config = dict(
    num_hidden_layers=16,
    intermediate_size=1536,
    hidden_act='tanh_gelu',
    norm_place='pre',
    init='orth',
    init_std_qkv=0.0287,
    init_std_down=0.0,
    lr_head=0.00455,
    warmup_steps=596,
    schedule='wsd',
    decay_shape='cos',
    batch_tokens=65536,
)
MLP neurons of a small language model. Each row is named by its layer, matrix (up: input weights) and neuron, and shows model dimensions 304-367. Each number is 50 + 15 x the weight over its row's rms, rounded and kept within 0 to 99.
A block is one neuron, or neurons of one layer that tend to fire together. After each block is what it responds to, as a language model described it from the Wikipedia text at the highest values.

L6.up66:44 34 49 46 55 52 44 17 71 49 51 87 50 35 47 53 89 56 59 53 79 47 46 52 51 58 52 78 47 60 47 89 58 16 64 45 33 40 38 45 35 49 36 56 58 56 54 52 55 46 69 54 56 19 64 35 40 50 52 54 43 53 63 43
L6.up428:49 38 32 53 34 63 57 48 73 54 27 73 51 71 29 53 73 71 60 26 54 47 37 64 82 33 40 56 09 54 33 23 76 29 61 68 31 74 12 44 40 64 27 58 38 47 64 50 58 59 50 52 65 44 61 47 60 49 72 86 42 53 42 74
L6.up668:46 47 17 63 46 18 46 44 46 26 64 39 84 60 61 35 62 44 45 68 65 38 62 43 30 47 51 65 58 46 53 53 46 40 75 49 75 37 55 23 41 55 58 59 57 68 76 64 53 44 33 51 57 38 48 42 21 29 51 53 42 53 60 57
L6.up868:40 41 23 42 69 40 21 28 66 58 36 42 56 66 34 71 66 49 77 74 30 32 51 32 40 47 48 95 41 55 50 45 71 42 47 80 59 34 41 30 30 42 61 58 48 62 56 69 63 44 43 70 64 37 43 28 44 66 52 75 40 52 40 74
Mid-word fragments. Short word-piece tokens in the middle of a multi-piece word, often rare words or foreign names, e.g. equil-ib-rium, Ven-eg-as, com-mer-ce.

L4.up172:66 66 61 42 35 14 40 54 60 29 22 61 33 70 33 48 66 49 58 41 69 68 45 66 39 73 60 31 27 64 45 65 34 45 41 51 64 63 23 71 25 66 57 37 44 55 58 23 62 35 54 49 47 66 61 67 64 48 59 87 48 71 51 45
L4.up199:42 47 24 54 56 42 54 65 42 45 39 43 70 53 65 63 57 26 52 55 84 34 50 72 42 37 49 35 40 70 37 50 68 56 63 68 50 44 53 36 31 49 63 54 51 74 52 32 49 60 32 30 60 33 43 58 57 58 52 63 82 51 37 39
L4.up249:42 25 40 44 50 23 40 34 37 53 38 74 48 68 32 66 86 36 72 41 50 58 49 43 34 47 64 61 66 40 30 72 54 51 54 36 70 52 52 40 39 59 29 63 42 71 62 65 51 44 29 29 69 59 57 23 48 55 38 87 57 54 55 44
L4.up424:25 54 58 45 70 51 44 59 53 20 49 59 60 70 34 40 37 28 42 73 40 18 76 48 47 52 34 42 46 48 29 54 67 58 50 66 48 57 48 70 41 65 71 50 50 61 84 29 72 72 54 56 73 38 54 43 48 53 68 47 24 65 65 40
L4.up514:39 55 64 61 51 70 45 43 59 44 56 49 62 50 32 53 70 55 67 50 58 66 24 57 40 48 63 32 33 45 11 45 66 63 48 44 73 63 66 15 59 46 64 57 41 35 53 52 66 45 27 59 59 32 49 67 50 51 55 72 67 52 24 53
L4.up693:34 27 18 35 44 30 29 66 31 63 47 75 55 58 55 48 54 66 61 50 54 52 87 50 36 67 56 66 23 44 40 67 72 35 58 44 57 86 47 61 34 29 47 63 41 26 61 49 53 68 58 46 70 64 68 45 87 45 46 68 64 67 46 48
L4.up1386:36 44 50 59 62 37 49 32 46 60 26 53 80 54 36 37 35 36 58 72 53 61 42 29 29 64 49 42 20 47 32 50 45 53 54 49 69 59 28 16 30 38 59 61 47 71 56 38 74 71 43 41 63 47 69 19 54 39 64 69 45 58 44 42
L4.up1534:68 41 42 66 64 38 51 53 34 20 47 62 49 72 37 53 48 61 45 56 57 55 73 22 51 80 70 52 47 49 56 74 31 58 57 44 67 61 62 55 32 15 61 66 68 37 45 37 63 74 50 80 41 35 59 71 55 43 72 68 59 55 45 68
Inside multi-token names. Word pieces in the middle of proper names (Sothe-by's, Dmitri-y, Tecum-se-h), plus "of", hyphens and apostrophes inside set phrases like one of, Wi-Fi, Women's.

L4.up195:45 19 19 82 54 43 24 46 58 34 40 43 45 62 53 38 33 25 36 65 29 70 46 81 65 66 33 56 55 51 62 50 58 31 67 60 51 25 80 54 30 79 68 44 41 25 66 31 58 39 69 64 62 50 54 69 72 67 38 71 37 60 41 53
L4.up280:51 31 06 52 76 39 49 64 40 22 42 40 46 69 57 38 52 28 66 53 57 67 62 44 20 59 36 31 30 67 47 49 39 75 47 57 71 65 15 40 44 37 37 46 74 48 96 52 68 59 57 39 60 40 46 45 68 39 54 52 39 79 52 67
L4.up533:40 66 28 48 45 47 53 53 45 46 25 66 48 49 26 66 43 58 62 66 31 27 41 55 40 50 57 44 62 49 81 34 38 70 47 37 74 60 71 49 38 82 41 45 55 74 60 68 61 41 61 60 39 70 72 51 68 44 67 56 42 56 63 66
L4.up554:25 59 22 54 76 18 73 54 53 22 56 44 75 55 68 54 50 27 48 52 26 23 53 79 31 49 52 26 46 45 68 66 45 55 41 10 46 44 53 60 45 81 51 51 52 59 68 33 60 56 45 69 45 64 49 83 55 79 77 50 61 58 48 65
L4.up638:12 63 59 58 47 46 50 51 43 35 54 48 44 51 35 51 50 70 54 38 42 34 57 59 50 56 33 56 37 62 38 48 44 47 40 39 67 55 41 48 35 61 54 60 45 45 56 52 54 35 25 49 49 45 66 37 28 65 63 62 48 56 64 71
L4.up806:29 28 63 53 45 45 47 60 59 61 50 46 25 68 30 62 50 50 70 50 28 63 50 49 63 66 49 36 73 87 68 46 55 52 72 62 44 39 38 49 49 48 48 49 59 57 72 24 44 63 86 45 75 65 74 51 54 43 77 62 70 50 45 41
L4.up1146:33 51 49 49 53 48 47 43 40 31 59 29 69 48 14 44 38 31 54 48 55 37 64 83 54 64 31 53 53 35 48 72 56 68 74 32 52 51 19 55 25 49 59 52 43 60 58 65 59 79 40 74 44 46 59 61 50 73 65 51 55 48 58 75
L4.up1424:20 57 37 50 54 37 38 46 65 56 54 80 74 64 37 58 53 57 76 41 56 36 70 30 46 51 46 94 69 30 70 47 51 34 56 38 16 51 20 81 21 52 69 78 58 41 76 35 39 70 26 26 56 55 61 40 58 39 58 61 64 60 62 52
Post-noun phrase modifiers. Word right after a noun phrase that opens a modifier of it, mostly relative that/which/who and of, such as tools that, government of, films such.

L4.up95:50 27 65 69 80 41 22 46 36 44 54 46 46 53 32 48 45 43 73 43 30 77 40 39 62 74 42 54 26 56 58 35 56 59 67 59 36 71 56 86 77 42 60 48 42 52 69 25 38 43 31 40 61 51 36 28 86 46 32 71 44 74 55 41
L4.up125:40 44 73 57 39 60 52 55 67 50 34 58 33 31 34 59 48 39 60 43 56 34 38 57 75 70 40 57 18 58 57 64 58 47 75 24 51 68 18 51 64 56 64 52 50 60 53 43 49 67 19 46 72 45 28 35 52 60 52 51 31 65 37 33
L4.up200:49 32 48 51 49 43 26 58 24 53 56 44 34 67 29 69 41 26 41 51 75 36 28 32 66 83 47 56 56 53 39 76 66 52 80 50 24 35 25 53 57 49 49 50 51 82 60 52 55 40 28 31 64 43 70 56 49 72 55 56 15 58 37 58
L4.up507:44 23 62 77 68 45 43 59 33 30 38 41 48 54 37 56 48 56 45 50 75 80 37 77 31 70 58 43 59 82 35 51 70 62 54 41 39 78 51 46 57 41 68 46 11 61 46 58 27 47 16 60 58 55 58 53 17 38 24 43 48 64 28 40
L4.up607:33 29 89 54 38 46 39 55 48 53 45 60 48 40 45 48 43 23 67 44 57 46 30 32 50 76 60 72 57 62 60 32 54 44 76 36 57 58 41 34 53 72 53 13 39 34 72 45 22 60 91 30 58 59 49 43 58 45 29 73 51 76 39 27
L4.up612:53 60 68 68 61 57 43 40 33 64 62 53 19 23 22 82 33 60 85 37 40 42 41 28 65 62 54 83 49 38 48 55 58 40 48 53 26 68 50 42 42 66 59 60 46 62 67 48 25 75 37 67 51 46 48 67 40 58 54 36 21 61 36 68
L4.up934:52 19 75 63 44 35 21 52 45 39 57 44 39 32 39 64 50 62 41 79 46 50 58 38 32 83 43 39 49 68 48 54 53 26 70 59 40 56 31 63 57 68 43 74 69 50 71 38 44 53 65 36 61 31 42 35 54 44 53 47 43 66 25 61
L4.up1194:38 49 56 54 38 47 11 51 12 74 72 56 44 39 14 70 41 33 59 34 32 51 33 46 61 79 45 44 46 74 62 37 38 49 54 43 44 71 69 69 47 63 69 45 38 63 56 23 44 61 41 42 61 48 37 31 38 53 44 57 43 57 36 54
Function-word-like word pieces. Short pieces that look like function words, such as in, for, as and of, often opening longer words (in‑ducted, for‑ty, as‑paragine), plus "No." in tables.

L9.up510:75 45 51 51 46 55 10 60 36 67 51 33 57 46 10 76 51 52 66 84 53 53 50 43 55 72 53 52 13 57 44 66 59 54 53 24 27 63 51 53 20 40 38 36 29 55 55 54 41 59 36 68 49 22 68 44 46 54 32 68 23 55 39 58
L9.up1316:37 48 29 42 75 12 05 45 12 42 78 76 31 56 36 48 69 29 57 36 41 63 42 61 75 62 64 43 50 64 61 19 39 59 56 30 69 62 50 57 62 29 45 42 39 65 65 56 46 64 13 50 73 62 51 46 40 62 52 40 39 47 52 28
Coordinating and joining verbs. Mostly "and" (sometimes "or") joining two verbs or adjectives sharing one subject, e.g. met and fell, robbed and murdered, fragile and is.

L9.up874:67 42 41 40 59 54 30 49 32 76 51 52 64 60 17 48 76 56 52 55 36 50 50 64 53 68 61 53 79 43 48 40 33 38 41 66 48 58 49 45 69 40 45 52 34 63 65 43 67 71 39 31 54 40 41 42 58 61 92 59 36 56 85 62
L9.up1470:55 46 38 54 67 57 62 51 72 54 50 80 44 58 50 44 99 41 47 64 56 26 56 52 37 30 50 50 70 71 38 75 42 30 33 71 36 74 50 76 25 32 55 45 28 64 83 58 55 26 47 27 53 33 61 47 57 37 58 63 21 62 41 29
Mid-word foreign name pieces. Word-piece fragments inside foreign proper names, mostly Slavic, Baltic or other non-English surnames in sports tables and cast lists, such as Petr-ak-ova, Ga-š-par, Evljus-kin.

L9.up54:47 50 47 41 70 52 64 44 65 57 29 59 13 41 49 49 55 45 66 50 29 61 62 52 56 45 75 67 42 57 66 63 15 26 41 42 40 60 50 65 45 61 27 64 38 48 47 41 27 61 42 33 61 56 74 58 42 55 67 58 50 64 31 49
L9.up542:39 48 61 61 33 67 58 21 41 66 35 37 32 62 40 51 59 94 28 29 44 44 66 30 50 46 58 43 66 78 14 75 46 57 46 47 63 50 30 46 61 42 54 63 57 45 72 70 23 63 45 72 58 64 48 53 21 42 56 74 29 62 25 52
Mid-word r-syllable fragments. Word-internal pieces, often r-syllables like for, or, er, re, as in for·age, en·for·ce, sc·or·eless; also table pipes and heading words.

L6.up172:64 63 62 25 30 55 46 49 55 20 19 36 51 59 46 40 80 38 27 68 78 55 29 63 70 47 26 28 62 50 19 70 36 59 52 38 57 61 25 47 43 48 40 63 50 68 55 57 54 61 70 31 71 50 38 97 61 67 42 64 38 52 55 71
L6.up720:38 64 57 43 48 38 77 33 67 38 51 48 31 50 39 51 40 45 23 63 49 51 69 63 44 59 43 61 50 82 41 60 30 49 58 53 50 86 56 50 46 51 40 51 43 05 50 46 34 54 51 37 65 36 81 58 57 51 69 50 37 65 23 61
L6.up948:39 65 53 59 36 47 29 44 65 41 58 67 45 36 55 57 65 38 56 29 38 68 37 71 63 74 53 46 63 68 34 65 41 41 80 55 53 69 60 78 49 47 41 68 50 66 61 56 06 69 60 60 59 51 49 46 48 65 43 32 53 59 34 53
L6.up1062:53 69 73 70 48 29 49 39 41 40 41 65 46 32 43 47 36 59 46 51 69 67 38 47 83 69 44 59 67 69 39 53 46 37 57 39 39 44 62 68 63 70 38 33 21 54 57 47 26 40 53 50 65 25 41 61 34 50 86 76 59 58 56 32
Word-internal continuation pieces. Second subword piece of a word split after a one- or two-letter start, mostly in names, e.g. E-y-ed, A-w-akening, as-yn-chronously; also dots in e.g., a.k.a.

L6.up526:43 64 63 43 71 69 34 44 57 51 30 39 29 74 40 74 60 60 62 55 61 58 47 53 26 67 41 48 47 62 38 64 40 42 62 86 47 64 24 66 54 30 52 38 23 87 51 41 68 73 61 62 75 47 65 47 51 65 59 99 49 53 62 54
L6.up1116:35 50 29 49 27 39 57 43 43 33 46 86 56 52 34 26 31 37 58 46 40 22 47 55 63 54 33 39 36 42 44 58 48 61 51 15 64 47 64 33 35 58 52 17 63 61 46 61 62 60 49 50 49 60 20 33 34 56 61 49 66 53 42 67
L6.up1177:35 31 36 41 61 48 35 37 52 53 41 54 39 52 43 25 46 68 71 32 58 39 70 57 19 58 47 66 32 59 28 68 44 15 57 51 45 42 45 37 38 42 51 35 45 69 72 46 55 76 54 47 48 57 50 47 56 54 57 63 68 72 41 41
L6.up1524:31 73 21 50 82 54 41 30 27 62 45 61 61 57 24 55 57 40 82 64 47 51 76 24 52 62 46 29 24 57 48 66 32 59 74 46 52 45 40 32 16 50 45 43 50 56 51 30 38 73 25 69 43 30 35 41 45 57 61 67 63 64 35 64
Junctions after noun phrases. Commas, "and" or "to" right after a noun in lists or "used X to" clauses, plus second pieces of compound words (chuck st-eak, strip-s-earch, watch-d-og).

L6.up155:54 33 36 65 29 25 15 57 61 53 32 60 27 67 50 72 47 59 54 23 50 61 48 70 34 71 48 61 59 61 59 49 72 36 39 48 68 46 31 61 40 47 38 52 62 33 69 36 50 70 32 33 41 23 55 42 49 29 56 57 61 51 03 52
L6.up532:74 30 49 57 47 20 29 23 51 55 58 69 17 48 58 40 59 53 47 60 65 57 46 52 59 36 52 57 36 51 55 24 64 63 72 57 40 57 78 67 55 49 71 41 23 32 42 50 28 42 55 49 38 59 62 62 52 75 68 65 36 72 52 42
L6.up603:33 25 32 65 31 52 48 53 44 19 62 44 34 43 49 62 60 55 32 85 68 65 45 54 63 73 65 53 59 66 38 52 58 54 69 65 42 57 31 44 47 47 39 50 40 41 58 41 29 55 79 41 77 13 55 37 53 33 32 70 37 59 43 41
L6.up1230:64 42 25 55 41 37 57 52 45 44 70 52 41 28 46 54 28 81 62 41 68 64 38 74 81 41 51 55 39 62 64 45 45 76 66 42 48 75 50 69 47 56 58 37 70 34 44 57 39 42 59 61 42 15 56 66 54 63 52 63 54 77 43 53
Compound-word hyphens. Hyphens joining compound words after a prefix or modifier (re-election, well-meaning, co-written), plus prepositions right after was/is (was in, were at).

L4.up86:41 66 48 56 65 34 73 42 51 45 84 14 64 28 54 60 58 07 45 61 38 28 70 69 21 55 38 43 67 57 63 58 35 48 54 54 35 54 31 41 39 50 50 83 41 64 62 55 52 58 52 59 58 62 36 62 20 25 47 58 38 52 37 46
L4.up405:66 28 92 50 65 40 74 33 30 34 28 56 61 71 54 50 44 51 54 54 65 57 66 52 62 58 36 38 27 64 46 48 56 28 76 31 38 72 70 25 45 20 37 22 28 70 31 40 38 90 47 23 62 23 57 21 58 53 51 26 26 57 42 84
L4.up464:39 35 42 54 52 60 54 33 34 42 61 48 69 50 28 58 36 21 67 47 56 56 55 41 55 46 39 20 47 53 43 37 52 66 64 21 62 62 29 77 57 43 60 34 52 79 65 53 42 47 33 40 69 68 48 62 54 72 30 61 40 73 57 60
L4.up1181:57 33 41 56 45 61 26 55 31 60 53 56 25 53 47 40 55 47 44 28 38 66 50 50 54 53 29 49 47 51 54 61 38 57 58 36 64 59 45 45 56 44 56 63 53 40 69 49 23 65 50 88 65 59 49 56 45 68 45 72 12 66 37 78
L4.up1201:40 33 63 42 67 50 39 34 45 43 30 56 38 45 39 45 80 43 39 81 71 46 61 50 55 54 57 26 65 82 49 59 44 48 55 46 62 69 43 68 38 48 61 33 26 67 53 64 77 40 49 41 73 55 61 59 72 40 37 38 32 54 38 61
L4.up1282:06 47 34 63 58 52 28 41 36 68 36 45 61 65 38 32 58 68 47 69 26 40 44 37 56 53 50 48 60 40 42 53 27 16 48 21 60 41 62 47 58 53 37 31 48 75 44 45 44 75 13 61 40 39 23 63 48 69 73 65 43 55 16 68
L4.up1359:41 51 39 56 50 51 38 49 44 45 68 58 56 31 31 60 82 45 53 76 43 31 49 59 72 46 62 45 64 36 50 54 53 54 48 27 56 56 34 34 52 45 61 55 44 54 49 36 53 57 34 55 57 59 62 37 24 59 69 80 48 66 60 53
L4.up1373:13 75 48 59 52 34 48 43 42 53 59 82 31 66 44 72 44 50 52 71 64 57 42 57 38 34 30 49 55 47 52 45 49 67 41 21 61 63 55 63 25 58 42 75 38 40 55 48 58 62 54 62 57 47 40 45 40 52 43 78 50 64 43 55
Coordinating and, of connectors. Mid-phrase function words, mostly and joining two nouns or verbs, plus of after a noun, e.g. camping and outdoor, shot and edited, novel of.

L9.up1037:37 54 55 67 36 43 42 52 56 33 41 41 41 49 63 52 57 65 45 48 61 34 44 65 54 67 65 65 70 69 99 50 55 27 27 24 22 69 44 56 25 37 44 29 78 57 60 74 46 46 45 24 75 46 41 48 32 49 25 49 47 64 38 58
L9.up1520:60 46 51 58 42 28 37 58 54 66 40 61 55 61 39 48 56 63 73 36 49 48 49 62 38 70 23 57 48 90 39 57 54 30 66 12 51 65 14 57 41 45 44 42 74 40 54 56 49 66 67 71 57 33 37 60 55 44 43 43 44 59 44 45
Word-initial pieces and prepositions. Opening pieces of multi-token words (det-ailed, under-standing, sust-ain, via-bility) and prepositions starting a phrase after a noun or comma (at, under, by, within).

L4.up23:26 19 69 65 35 50 50 40 35 44 73 28 58 62 59 66 38 22 58 21 57 61 58 34 66 72 46 30 56 47 37 59 25 26 53 44 49 51 74 61 42 58 05 34 55 55 49 69 19 68 81 56 57 46 48 66 47 16 50 66 41 59 48 52
L4.up62:53 34 58 73 29 42 16 24 35 13 63 44 57 52 45 36 53 88 61 59 38 71 34 87 58 79 88 57 68 65 54 45 23 33 57 56 27 44 65 64 39 31 36 45 32 52 97 54 60 65 58 46 68 42 52 38 53 32 38 58 47 64 59 46
L4.up822:32 47 54 56 48 54 29 47 68 43 45 43 51 47 64 41 55 50 64 56 47 49 46 57 79 74 62 50 10 53 58 14 58 39 51 53 52 49 47 54 78 82 60 36 15 33 36 39 35 36 31 49 72 60 59 52 38 58 52 66 46 57 74 34
L4.up889:57 41 47 48 36 23 35 41 43 60 54 59 25 50 27 46 27 24 59 50 57 72 35 70 86 40 20 63 36 74 75 53 52 49 68 48 20 80 61 56 66 66 40 38 18 32 61 67 28 23 74 46 48 81 66 47 46 58 64 63 40 74 34 64
L4.up1027:45 30 63 73 51 40 26 21 46 75 89 52 45 66 42 48 57 60 64 64 52 62 26 33 75 84 51 78 75 38 86 45 34 49 72 63 22 57 47 56 46 69 67 44 53 38 33 39 27 30 41 66 42 48 46 53 45 53 47 40 59 75 28 64
L4.up1190:40 52 78 56 33 21 30 49 29 44 54 55 44 40 48 71 55 38 52 53 30 65 53 48 66 73 43 60 55 64 49 96 64 38 47 51 58 41 45 69 52 26 45 72 51 52 59 33 43 42 54 30 46 43 68 42 35 45 76 44 31 51 56 79
L4.up1196:40 45 63 69 26 21 52 51 35 61 42 50 79 29 41 52 47 40 20 44 59 46 40 80 54 75 70 81 72 40 45 49 54 55 65 48 58 43 60 82 46 47 46 30 18 56 51 61 40 43 57 33 48 54 52 29 39 47 34 66 90 85 40 51
L4.up1415:29 34 49 51 51 28 44 34 55 67 69 31 39 53 43 62 37 37 55 60 54 62 38 37 45 36 33 58 49 74 56 66 41 50 83 56 53 44 60 58 51 58 54 56 68 29 66 22 36 37 64 36 62 80 41 44 45 36 51 53 55 50 43 58
Split-word continuation pieces. Word pieces continuing words whose first piece looks like a short function word, e.g. a|est|hetic, he|ar, or|ph|aned; also particles after verbs (came under, gone on).

L4.up12:64 30 50 46 44 43 42 10 30 45 27 60 57 68 71 71 50 41 65 24 32 57 28 70 56 59 36 64 64 64 42 44 35 81 64 56 42 41 70 37 52 40 47 42 65 55 39 35 24 58 43 51 48 55 45 78 39 57 29 65 27 63 50 43
L4.up119:52 59 35 52 75 51 55 37 32 57 49 49 50 43 32 32 43 34 48 47 41 31 41 41 61 45 51 44 84 50 68 53 54 57 42 33 52 58 52 41 30 60 92 47 56 52 50 21 12 43 67 66 58 42 71 45 71 66 67 59 67 62 39 49
L4.up175:64 37 49 67 31 35 40 20 44 63 16 53 40 51 57 67 40 43 77 41 35 37 73 45 68 36 49 77 25 73 58 39 45 46 56 38 55 39 52 52 45 63 37 50 63 62 53 17 65 48 51 71 73 59 40 64 50 56 38 76 49 51 42 53
L4.up596:53 40 42 36 33 38 54 43 52 42 62 75 50 60 37 56 69 72 44 31 32 54 73 45 43 45 45 34 37 58 48 48 34 40 33 38 27 73 51 37 00 43 41 31 59 59 66 64 39 70 31 48 63 42 48 55 26 29 51 60 41 45 42 60
L4.up1109:53 48 42 51 53 63 63 30 67 50 65 62 45 53 41 39 42 55 36 41 34 45 71 53 43 67 16 58 46 55 46 60 31 58 32 36 27 42 53 61 50 75 60 28 64 72 43 53 66 38 34 51 57 39 75 37 56 77 45 56 33 57 31 47
L4.up1120:53 51 29 33 18 42 48 40 46 54 34 51 30 52 42 50 43 62 50 48 48 42 46 76 33 36 68 66 68 62 65 48 58 56 57 31 54 21 60 73 46 51 50 38 75 45 35 84 35 41 51 57 55 19 52 51 35 67 41 67 37 64 54 84
L4.up1175:30 39 47 63 69 59 28 29 79 63 52 52 46 56 42 54 65 76 43 53 26 39 36 60 49 38 56 71 39 80 29 71 28 64 61 38 41 60 54 39 34 61 26 36 29 42 63 67 41 74 78 51 78 32 50 26 51 46 36 47 50 60 58 53
L4.up1515:34 38 51 32 47 43 09 46 68 51 56 37 64 43 50 17 36 33 55 58 46 50 48 62 46 32 52 37 40 58 25 62 45 54 37 30 74 29 48 57 56 48 52 49 60 49 52 22 74 74 65 50 49 34 54 55 61 58 29 79 42 61 41 43
Word-start fragment after break. Short opening word pieces (one or two letters) of a word split after a hyphen, open parenthesis, quote or prefix, e.g. scene-st(ealer), (f)ire, dis-ch(arge).

L9.up173:66 63 55 40 24 23 33 30 46 60 18 65 46 42 64 50 55 20 58 57 35 69 75 50 72 50 46 53 36 38 70 57 42 46 88 35 32 47 44 54 57 52 30 29 30 53 91 48 49 23 48 30 58 60 44 24 41 36 45 50 38 40 76 60
L9.up1489:56 40 29 47 39 23 55 31 74 56 29 93 50 48 75 58 54 54 31 46 29 64 73 55 56 64 71 47 51 37 88 26 38 47 49 48 65 42 51 64 58 48 19 45 65 46 68 57 63 67 55 45 57 47 57 47 41 24 45 59 39 62 84 49
Mid-word subword fragments. Short subword pieces inside longer words or names, often a few letters after the start, e.g. unpr-ed-ictable, aerodyn-am-ic, Mac-L-averty.

L6.up318:60 34 63 57 50 28 33 61 60 59 69 57 78 59 33 59 51 52 62 65 49 47 71 66 67 53 41 49 71 47 42 56 46 36 60 21 49 59 56 56 41 00 44 37 47 58 37 41 54 52 36 55 55 50 24 49 85 65 55 86 44 54 26 72
L6.up319:50 19 67 56 72 44 34 57 35 35 38 53 60 84 46 54 43 61 65 63 61 29 56 54 45 41 47 29 40 36 44 63 38 47 57 41 27 70 48 87 24 69 57 53 45 54 54 37 77 82 37 47 57 40 71 55 09 35 64 74 49 52 47 46
L6.up938:16 49 40 63 58 35 45 38 58 44 46 43 64 53 53 60 57 58 37 35 45 34 67 35 51 44 69 60 28 39 83 67 51 42 50 17 30 58 58 39 00 59 61 58 53 38 60 65 66 57 28 60 66 29 58 46 51 49 56 45 57 53 44 88
L6.up1161:25 44 55 53 44 47 58 25 44 48 58 24 39 43 40 53 81 35 91 20 43 58 29 59 55 51 48 59 66 56 67 36 53 53 77 47 55 51 49 44 47 52 46 88 54 22 43 54 37 45 56 30 54 25 70 33 39 53 74 43 55 51 30 53
Coordinating conjunction and/or. Mostly the conjunctions and/or linking two nouns, verbs or clauses mid-sentence, as in specialist and non-specialist; also the word-piece or in orbit, oriented, nor.

L6.up257:21 85 65 42 42 54 68 57 54 53 46 33 39 50 52 49 55 33 68 44 12 06 63 52 68 21 70 72 55 54 36 50 40 65 51 51 30 44 30 40 57 63 27 48 62 51 69 61 33 57 59 57 43 54 76 63 52 42 47 61 41 51 46 46
L6.up267:37 37 45 34 12 37 28 48 54 60 79 51 42 49 47 41 42 57 38 56 36 40 20 59 48 49 43 55 56 55 50 53 54 52 54 57 53 35 45 40 46 64 40 59 55 59 97 35 44 50 50 44 45 57 73 50 33 44 28 49 57 55 56 30
L6.up411:00 42 41 63 81 45 60 52 52 80 63 80 30 63 16 51 58 56 53 38 40 45 60 62 59 40 51 68 52 56 44 67 56 43 33 63 57 21 57 74 03 35 38 51 35 44 51 58 64 39 44 45 55 47 36 56 44 47 52 45 80 59 46 49
L6.up1037:28 53 65 86 35 39 31 45 34 67 58 27 33 60 35 50 47 30 48 43 24 66 47 17 51 77 67 52 28 66 71 52 51 42 55 32 37 44 35 39 62 50 30 68 68 55 56 71 72 62 52 47 56 41 55 36 54 57 22 64 68 61 66 61
Relative pronoun after noun. Mainly "which" (sometimes "that", "where") starting a relative clause right after a comma and a named noun, as in "the Dragon 2000, which featured".

L4.up107:13 47 53 75 35 59 26 26 74 45 54 39 63 28 50 67 40 61 36 64 47 55 62 68 59 90 41 60 75 57 55 43 47 25 75 53 58 80 56 57 39 31 49 33 36 63 48 71 64 66 38 55 57 47 40 61 20 47 69 62 21 57 34 49
L4.up632:30 43 47 58 69 47 45 23 49 55 49 58 47 54 51 51 67 35 29 65 72 32 41 45 55 71 33 30 62 44 66 42 63 40 27 48 59 50 34 31 42 37 61 13 48 43 38 51 38 89 35 55 50 35 57 56 45 77 54 52 77 59 48 65
L4.up805:27 69 54 42 45 50 42 42 39 35 85 48 25 71 38 50 32 31 64 52 46 52 59 49 36 61 43 59 37 73 38 50 23 34 42 59 68 45 50 43 50 32 49 46 54 55 37 42 51 55 48 63 48 69 69 51 42 64 61 40 50 62 20 58
L4.up989:58 45 43 46 48 40 26 41 77 63 62 45 26 54 44 69 52 18 63 51 75 59 60 67 53 51 64 37 34 59 62 51 48 58 49 45 50 64 08 74 51 44 56 63 64 31 58 40 61 64 70 48 57 65 58 39 63 35 64 71 52 48 44 40
L4.up1224:41 43 58 52 50 39 61 38 21 28 52 31 50 70 49 35 63 15 62 50 64 57 68 66 24 62 37 20 47 77 59 52 49 56 39 20 67 65 67 37 26 64 57 46 24 52 79 54 55 61 56 42 60 45 59 57 65 59 63 78 43 43 50 47
L4.up1392:32 47 60 45 35 34 30 45 43 51 38 81 73 56 28 45 56 39 61 44 37 03 47 58 50 92 54 29 44 55 69 61 40 51 47 47 71 63 60 39 25 55 47 58 43 65 59 58 85 58 47 83 55 74 37 56 61 70 91 30 58 43 44 46
L4.up1409:52 44 03 49 41 43 46 33 31 29 38 48 49 50 57 50 50 31 59 53 55 47 43 57 46 99 77 49 35 68 90 63 57 43 82 28 63 47 46 27 66 36 73 52 53 55 75 39 41 80 55 59 54 47 56 45 41 54 48 65 52 44 47 86
L4.up1488:29 26 47 60 44 69 50 49 72 45 53 51 73 70 32 48 52 31 83 36 55 21 58 65 57 59 67 34 43 42 60 72 64 41 65 65 52 58 41 52 31 56 57 33 46 82 77 15 55 63 49 44 47 36 78 28 59 59 27 81 39 60 66 48
List separator punctuation. Commas, semicolons and "and" right after an item in a list of names, e.g. "Chrysler, General Motors", "Moby, Beck, Badly Drawn Boy".